MLP neurons of a small language model. Each row is named by its layer, matrix (gate and up: input weights; down: output weights) and neuron, and shows model dimensions 80-143. Each number is 200 + 30 x the weight over its row's rms, rounded and kept within 0 to 999. A neuron's up and down rows have the sign that makes its largest values positive.
Before each neuron's rows, "fires on" lists the tokens most often at its 100 highest values on Wikipedia text that the model never trained on. A number after a token or word is its count.

fires on: " to" 30, "ed" 29, "e" 7, " that" 6, "ing" 5, "ly" 5
L7.gate99,178,179,163,191,187,195,253,220,249,209,204,180,157,233,228,154,195,234,204,190,181,227,246,229,186,252,232,252,222,209,204,206,173,182,222,191,195,221,188,206,184,120,255,210,175,210,192,180,218,219,225,243,204,223,213,187,218,144,175,215,172,233,190,192
L7.up99,179,255,137,224,162,179,231,172,181,209,200,222,127,198,175,134,223,210,181,164,215,237,225,238,150,161,207,179,134,174,204,153,220,213,247,247,224,242,187,183,246,185,207,188,198,209,227,200,253,214,183,224,173,201,242,192,244,196,155,250,227,173,259,197
L7.down99,231,176,166,199,185,225,172,220,198,190,192,151,183,227,167,236,223,215,210,222,239,247,255,210,211,162,222,183,235,201,143,172,216,194,237,228,189,170,215,181,182,184,182,192,214,188,199,221,217,247,199,242,164,174,212,184,198,214,181,210,224,224,214,147

fires on: "ro" 32, "ap" 14, "f" 9, "x" 6, "ied" 6
L5.gate114,232,177,186,145,169,203,217,183,193,242,122,150,147,154,184,189,211,172,240,175,256,168,202,212,211,244,170,161,204,172,224,166,189,192,216,205,242,192,173,169,252,184,128,216,285,178,163,231,243,154,184,234,183,189,201,199,163,230,127,170,174,219,192,237
L5.up114,230,164,156,232,175,177,200,165,188,182,186,225,203,227,210,198,251,216,157,258,194,143,259,174,242,219,200,203,210,152,194,191,229,205,209,209,139,207,249,182,171,201,184,184,247,148,186,147,284,187,168,238,209,196,193,185,160,172,190,235,187,242,218,178
L5.down114,243,267,239,212,190,181,210,152,221,164,217,216,247,179,213,212,207,204,178,207,170,222,180,201,216,219,200,192,153,165,194,183,183,161,167,255,178,191,240,197,200,280,237,238,187,162,176,168,248,168,136,167,181,187,237,143,203,223,210,224,163,217,203,236

fires on: "ect" 26, "est" 19, "ist" 15, "t" 9, "ount" 7, "ant" 5
L3.gate60,164,199,235,208,171,170,256,176,217,238,210,192,185,182,203,235,266,220,251,205,209,197,214,169,199,235,188,204,184,192,195,187,160,204,187,194,182,255,185,206,204,208,180,202,246,169,176,249,198,170,221,203,217,244,200,201,210,223,202,179,190,181,200,194
L3.up60,151,196,255,241,139,213,249,208,192,157,215,256,206,189,193,229,204,173,208,186,206,222,241,162,194,241,212,199,152,162,157,229,212,206,164,192,208,215,156,181,234,210,180,210,232,182,260,212,192,179,190,181,180,224,158,181,192,246,220,198,230,208,214,186
L3.down60,203,158,208,211,128,162,191,196,204,220,211,176,196,236,240,227,215,176,214,177,166,228,182,212,187,229,248,219,167,208,203,197,173,242,186,189,160,208,241,191,194,200,258,238,143,193,190,178,226,212,234,211,183,206,247,196,146,254,182,171,178,198,145,212

fires on: "is" 25, " which" 22, "s" 19, " they" 8, " who" 7, "y" 6
L7.gate289,218,175,245,180,179,169,171,198,200,204,161,190,215,221,213,203,188,196,234,190,179,229,197,185,168,231,255,241,260,209,182,180,173,200,179,180,132,211,206,187,219,151,162,212,152,188,245,199,193,213,200,257,207,254,212,182,177,222,199,183,193,192,207,145
L7.up289,138,186,194,205,234,218,168,147,191,229,203,180,160,247,203,200,262,231,165,157,195,180,156,197,235,217,182,186,224,160,230,197,207,204,185,193,262,183,235,169,212,196,179,165,207,210,215,154,176,211,218,266,174,168,205,232,222,146,164,189,183,184,209,224
L7.down289,151,201,136,197,207,200,188,169,232,208,245,257,217,190,181,188,193,178,220,219,182,128,141,190,202,169,210,188,246,194,263,211,187,196,199,199,158,182,220,240,142,180,165,191,190,185,189,217,231,214,191,230,186,192,187,221,233,245,254,181,168,204,299,238

fires on: "ot" 19, "es" 18, "all" 10, "t" 8, "red" 5, "and" 5
L5.gate206,134,238,173,184,184,207,158,199,241,183,122,189,203,183,234,200,192,197,236,225,227,168,207,233,177,219,125,211,153,214,186,172,180,166,216,207,182,219,156,218,191,236,200,195,229,233,219,249,185,184,227,222,219,177,192,188,197,223,157,184,221,209,202,191
L5.up206,221,225,213,230,233,201,162,225,179,157,143,161,235,175,186,186,154,211,213,160,187,182,212,185,183,253,216,278,234,226,178,191,258,189,197,203,194,155,178,254,219,250,227,280,222,141,174,207,173,200,213,224,206,183,184,200,220,219,259,234,260,177,152,214
L5.down206,249,190,211,231,245,176,195,173,219,159,188,203,255,157,198,186,157,183,170,191,140,201,224,219,185,141,220,209,182,215,183,175,280,227,270,175,163,207,180,165,191,220,168,215,168,189,235,200,181,167,139,217,218,170,146,139,189,171,234,194,155,176,198,194

fires on: "c" 15, "C" 14, "ew" 11, "ach" 11, "b" 7, "T" 7
L3.gate104,189,177,191,197,187,220,174,134,215,247,224,218,223,221,194,230,192,223,178,227,190,210,194,212,177,157,240,197,230,193,208,232,196,209,149,187,210,232,207,201,193,169,183,204,165,218,176,231,173,166,171,227,152,216,218,212,179,236,226,188,218,200,161,208
L3.up104,209,217,214,198,162,195,190,190,251,244,261,190,174,227,200,174,203,125,199,200,246,236,177,233,172,189,204,205,134,149,250,154,199,231,249,180,229,201,176,235,197,164,204,251,162,250,234,151,221,191,197,214,194,152,235,206,172,215,255,165,222,179,182,194
L3.down104,190,225,215,153,251,183,178,210,220,176,173,226,183,198,150,172,181,243,207,168,187,242,220,236,184,213,198,137,181,182,267,148,189,173,237,202,256,185,195,249,172,209,143,145,223,177,271,237,172,154,200,153,218,231,158,207,176,215,148,213,171,227,200,164

fires on: "ra" 37, "f" 22, "re" 22
L5.gate45,231,137,167,212,191,184,257,211,215,212,200,211,169,243,161,186,195,230,161,214,171,249,206,180,174,232,157,140,214,213,158,123,229,137,182,210,212,210,221,215,209,189,187,216,191,249,119,203,216,211,181,302,211,222,229,191,217,205,190,169,228,232,174,160
L5.up45,188,224,223,199,171,132,230,194,198,213,180,232,225,234,195,239,213,202,205,229,187,184,185,181,201,282,195,206,239,162,182,240,195,173,85,167,154,198,247,155,171,210,190,191,126,198,259,199,257,154,178,236,177,228,152,244,161,226,185,218,218,168,203,204
L5.down45,212,259,183,184,216,159,184,212,216,218,189,209,198,197,241,217,191,222,174,180,159,210,174,196,170,190,225,190,215,226,181,219,238,195,208,161,214,205,219,205,115,235,215,225,228,201,197,191,194,175,186,103,200,243,169,196,189,230,161,210,159,196,210,161

fires on: "y" 39, "s" 24, "ies" 9, "ure" 8
L3.gate205,199,213,227,181,198,182,204,182,222,190,216,164,202,215,176,187,183,236,218,127,142,208,208,251,217,185,203,236,187,171,186,200,229,235,169,200,146,184,197,203,239,217,263,249,169,149,249,196,203,224,214,221,208,174,218,230,223,223,175,168,178,144,186,133
L3.up205,180,234,225,205,189,246,207,184,229,267,182,179,218,245,202,236,216,245,245,165,153,195,191,185,219,235,173,180,241,176,236,202,193,196,160,168,193,263,248,209,141,242,166,160,190,198,178,187,203,225,232,232,226,226,184,179,224,227,186,195,233,191,183,191
L3.down205,215,158,216,222,161,177,192,221,198,180,191,237,218,190,204,195,173,163,165,210,186,197,200,263,212,205,232,237,218,183,210,179,246,268,126,172,218,213,214,188,179,180,176,198,207,173,216,173,209,214,212,169,171,133,201,209,214,175,194,182,249,161,204,196

fires on: "ol" 13, " A" 13, "a" 10, "ent" 8, "ur" 7, "r" 7
L7.gate65,194,193,220,177,175,153,222,226,155,226,180,189,187,181,234,153,268,189,215,194,141,242,184,214,244,200,185,182,157,207,220,179,238,230,205,218,174,202,171,206,157,212,201,235,194,181,183,227,235,195,229,201,215,216,199,183,174,140,235,217,189,212,220,170
L7.up65,239,239,156,234,186,221,202,188,172,280,228,187,270,231,209,209,220,172,250,204,210,244,154,220,187,195,183,237,234,220,186,205,197,244,236,224,142,230,228,218,205,172,225,176,202,207,229,206,243,224,206,175,190,208,265,197,157,242,232,225,130,161,244,196
L7.down65,171,178,218,264,237,187,226,178,228,175,207,217,246,213,180,200,205,184,169,133,211,176,219,178,170,208,224,199,206,236,207,176,222,191,193,164,183,167,186,157,189,186,228,229,213,256,205,208,202,136,183,225,158,220,194,191,167,227,135,177,183,163,251,247

fires on: "t" 36, "ear" 23, "m" 16, "ow" 13, "r" 6
L3.gate121,184,161,206,210,192,246,250,125,189,255,139,164,208,210,222,213,265,226,237,169,195,167,202,164,183,227,159,182,205,243,202,159,180,218,217,178,187,194,185,180,178,176,196,178,179,167,216,228,207,209,142,271,209,229,222,182,171,172,164,188,119,199,188,151
L3.up121,192,242,158,156,229,236,214,258,222,178,257,147,184,179,192,129,171,177,171,163,192,171,158,175,159,218,193,235,157,189,179,166,238,201,179,181,246,202,193,193,187,224,159,256,226,162,192,239,209,157,230,162,220,165,176,173,132,214,190,208,181,172,164,219
L3.down121,175,205,196,164,165,230,177,162,147,214,173,208,243,167,185,180,237,258,161,187,230,167,237,219,231,238,139,169,198,164,214,191,219,182,232,202,204,186,227,204,201,157,148,182,184,215,270,197,211,191,202,235,207,268,135,185,214,219,166,153,192,225,160,198

fires on: "ur" 19, "g" 16, "ri" 11, "c" 10, "v" 9, "her" 5
L3.gate96,177,200,182,202,197,262,203,199,199,185,186,172,189,234,185,189,209,201,193,206,219,140,216,177,242,173,192,233,251,198,162,231,156,216,167,180,226,178,241,206,178,143,179,197,164,222,120,231,192,204,218,158,200,198,177,206,194,209,211,199,179,215,195,151
L3.up96,205,205,235,261,224,218,213,191,164,191,197,205,200,269,176,235,207,149,169,230,241,200,168,200,214,205,162,175,141,213,262,194,186,155,172,213,173,206,208,181,246,256,206,194,200,147,221,179,181,201,226,227,191,240,166,226,166,202,252,189,217,181,200,217
L3.down96,249,166,210,230,223,219,185,204,214,161,204,185,198,165,194,196,228,211,222,231,236,185,165,172,204,237,217,240,192,181,117,189,200,243,224,186,188,153,214,217,218,182,216,217,239,254,149,167,204,245,239,256,224,209,214,165,209,204,199,165,173,235,176,211

fires on: "o" 25, "t" 14, "ow" 9, " Co" 8, "it" 7, "ot" 6
L5.gate80,180,195,225,215,202,195,248,191,202,188,160,194,207,201,245,139,198,197,241,239,174,224,167,198,206,190,201,170,226,207,158,195,270,191,173,195,225,243,180,195,230,198,192,214,208,213,234,212,197,186,188,289,247,223,189,133,189,202,175,226,203,141,192,214
L5.up80,234,206,225,252,261,204,199,220,202,167,219,174,217,206,238,176,163,213,202,119,215,212,160,202,186,184,221,215,184,203,181,203,241,200,192,194,188,168,176,188,185,228,184,266,208,177,214,155,185,257,153,191,201,180,204,204,168,226,223,205,215,174,207,238
L5.down80,229,179,192,164,179,201,209,211,214,202,208,241,160,179,132,221,176,200,206,218,221,227,188,217,175,214,177,268,205,198,230,187,212,188,193,156,208,231,209,137,196,166,199,188,156,190,221,213,206,156,194,178,160,227,154,243,190,203,227,225,202,242,221,226

fires on: "-" 25, " reg" 20, "g" 18, "c" 10, "i" 5
L7.gate31,163,167,218,249,215,231,159,182,229,244,151,195,246,222,195,186,208,200,234,192,174,156,203,194,241,209,184,175,246,227,188,202,183,175,145,211,216,133,197,216,184,231,172,191,196,174,154,199,189,197,241,190,243,275,140,196,171,202,239,237,188,237,140,206
L7.up31,122,196,173,246,196,198,162,216,196,186,218,192,212,147,200,197,211,142,194,241,203,249,168,194,215,203,229,171,228,214,204,199,189,161,200,154,166,161,189,166,180,212,161,227,226,185,150,173,238,169,177,152,238,179,225,267,216,176,237,247,269,249,252,160
L7.down31,213,206,226,226,242,234,210,176,213,172,234,176,220,231,176,204,209,221,225,190,189,203,182,232,136,181,177,234,241,175,191,191,217,253,166,194,230,192,189,227,158,158,226,218,252,188,200,211,138,232,192,181,174,221,249,158,180,239,188,164,207,191,173,203

fires on: "ing" 20, "e" 9, "ide" 8, "ame" 7, "es" 6
L7.gate245,203,224,179,209,242,186,203,222,170,253,199,194,159,239,196,226,205,199,185,172,211,201,236,262,172,194,237,190,189,139,161,173,186,175,231,148,220,225,228,179,182,196,196,163,170,186,200,163,216,151,223,224,149,174,168,194,236,162,195,164,196,293,131,212
L7.up245,248,206,223,220,223,180,199,127,205,173,199,170,153,251,192,164,185,207,204,191,213,245,232,229,164,226,168,176,109,194,273,223,172,206,236,226,219,222,160,197,212,210,237,194,191,181,235,190,237,218,214,177,229,216,234,196,231,258,205,232,144,213,181,239
L7.down245,214,188,121,192,236,251,182,203,141,181,213,235,185,225,198,286,224,183,185,219,205,202,207,214,214,207,169,182,291,183,174,209,203,217,221,171,224,226,197,192,175,175,188,198,235,191,165,184,182,205,179,262,226,226,179,206,175,204,199,230,199,206,188,209

fires on: "t" 12, "un" 10, "man" 10, "ist" 10, "ear" 9, "ov" 7
L7.gate217,209,161,203,228,193,215,260,213,179,170,214,167,187,176,215,206,204,168,189,223,206,231,238,154,209,254,226,170,248,224,167,171,213,200,193,198,230,265,151,204,200,237,256,219,200,135,164,243,205,206,217,171,182,228,209,135,207,162,156,207,184,214,68,192
L7.up217,164,185,236,192,178,189,236,234,187,196,257,184,212,267,204,197,186,200,191,199,189,178,183,157,227,196,196,145,219,220,190,147,241,191,211,172,222,147,171,210,209,200,173,226,184,165,187,289,125,160,221,188,201,239,242,190,147,275,212,184,228,201,172,203
L7.down217,188,204,230,283,195,233,147,183,206,178,228,195,190,200,156,195,193,184,209,239,255,162,184,218,164,185,188,189,187,230,186,232,186,200,236,171,240,237,178,176,176,142,218,234,212,237,216,215,178,182,189,189,173,244,166,143,203,163,264,212,199,180,218,194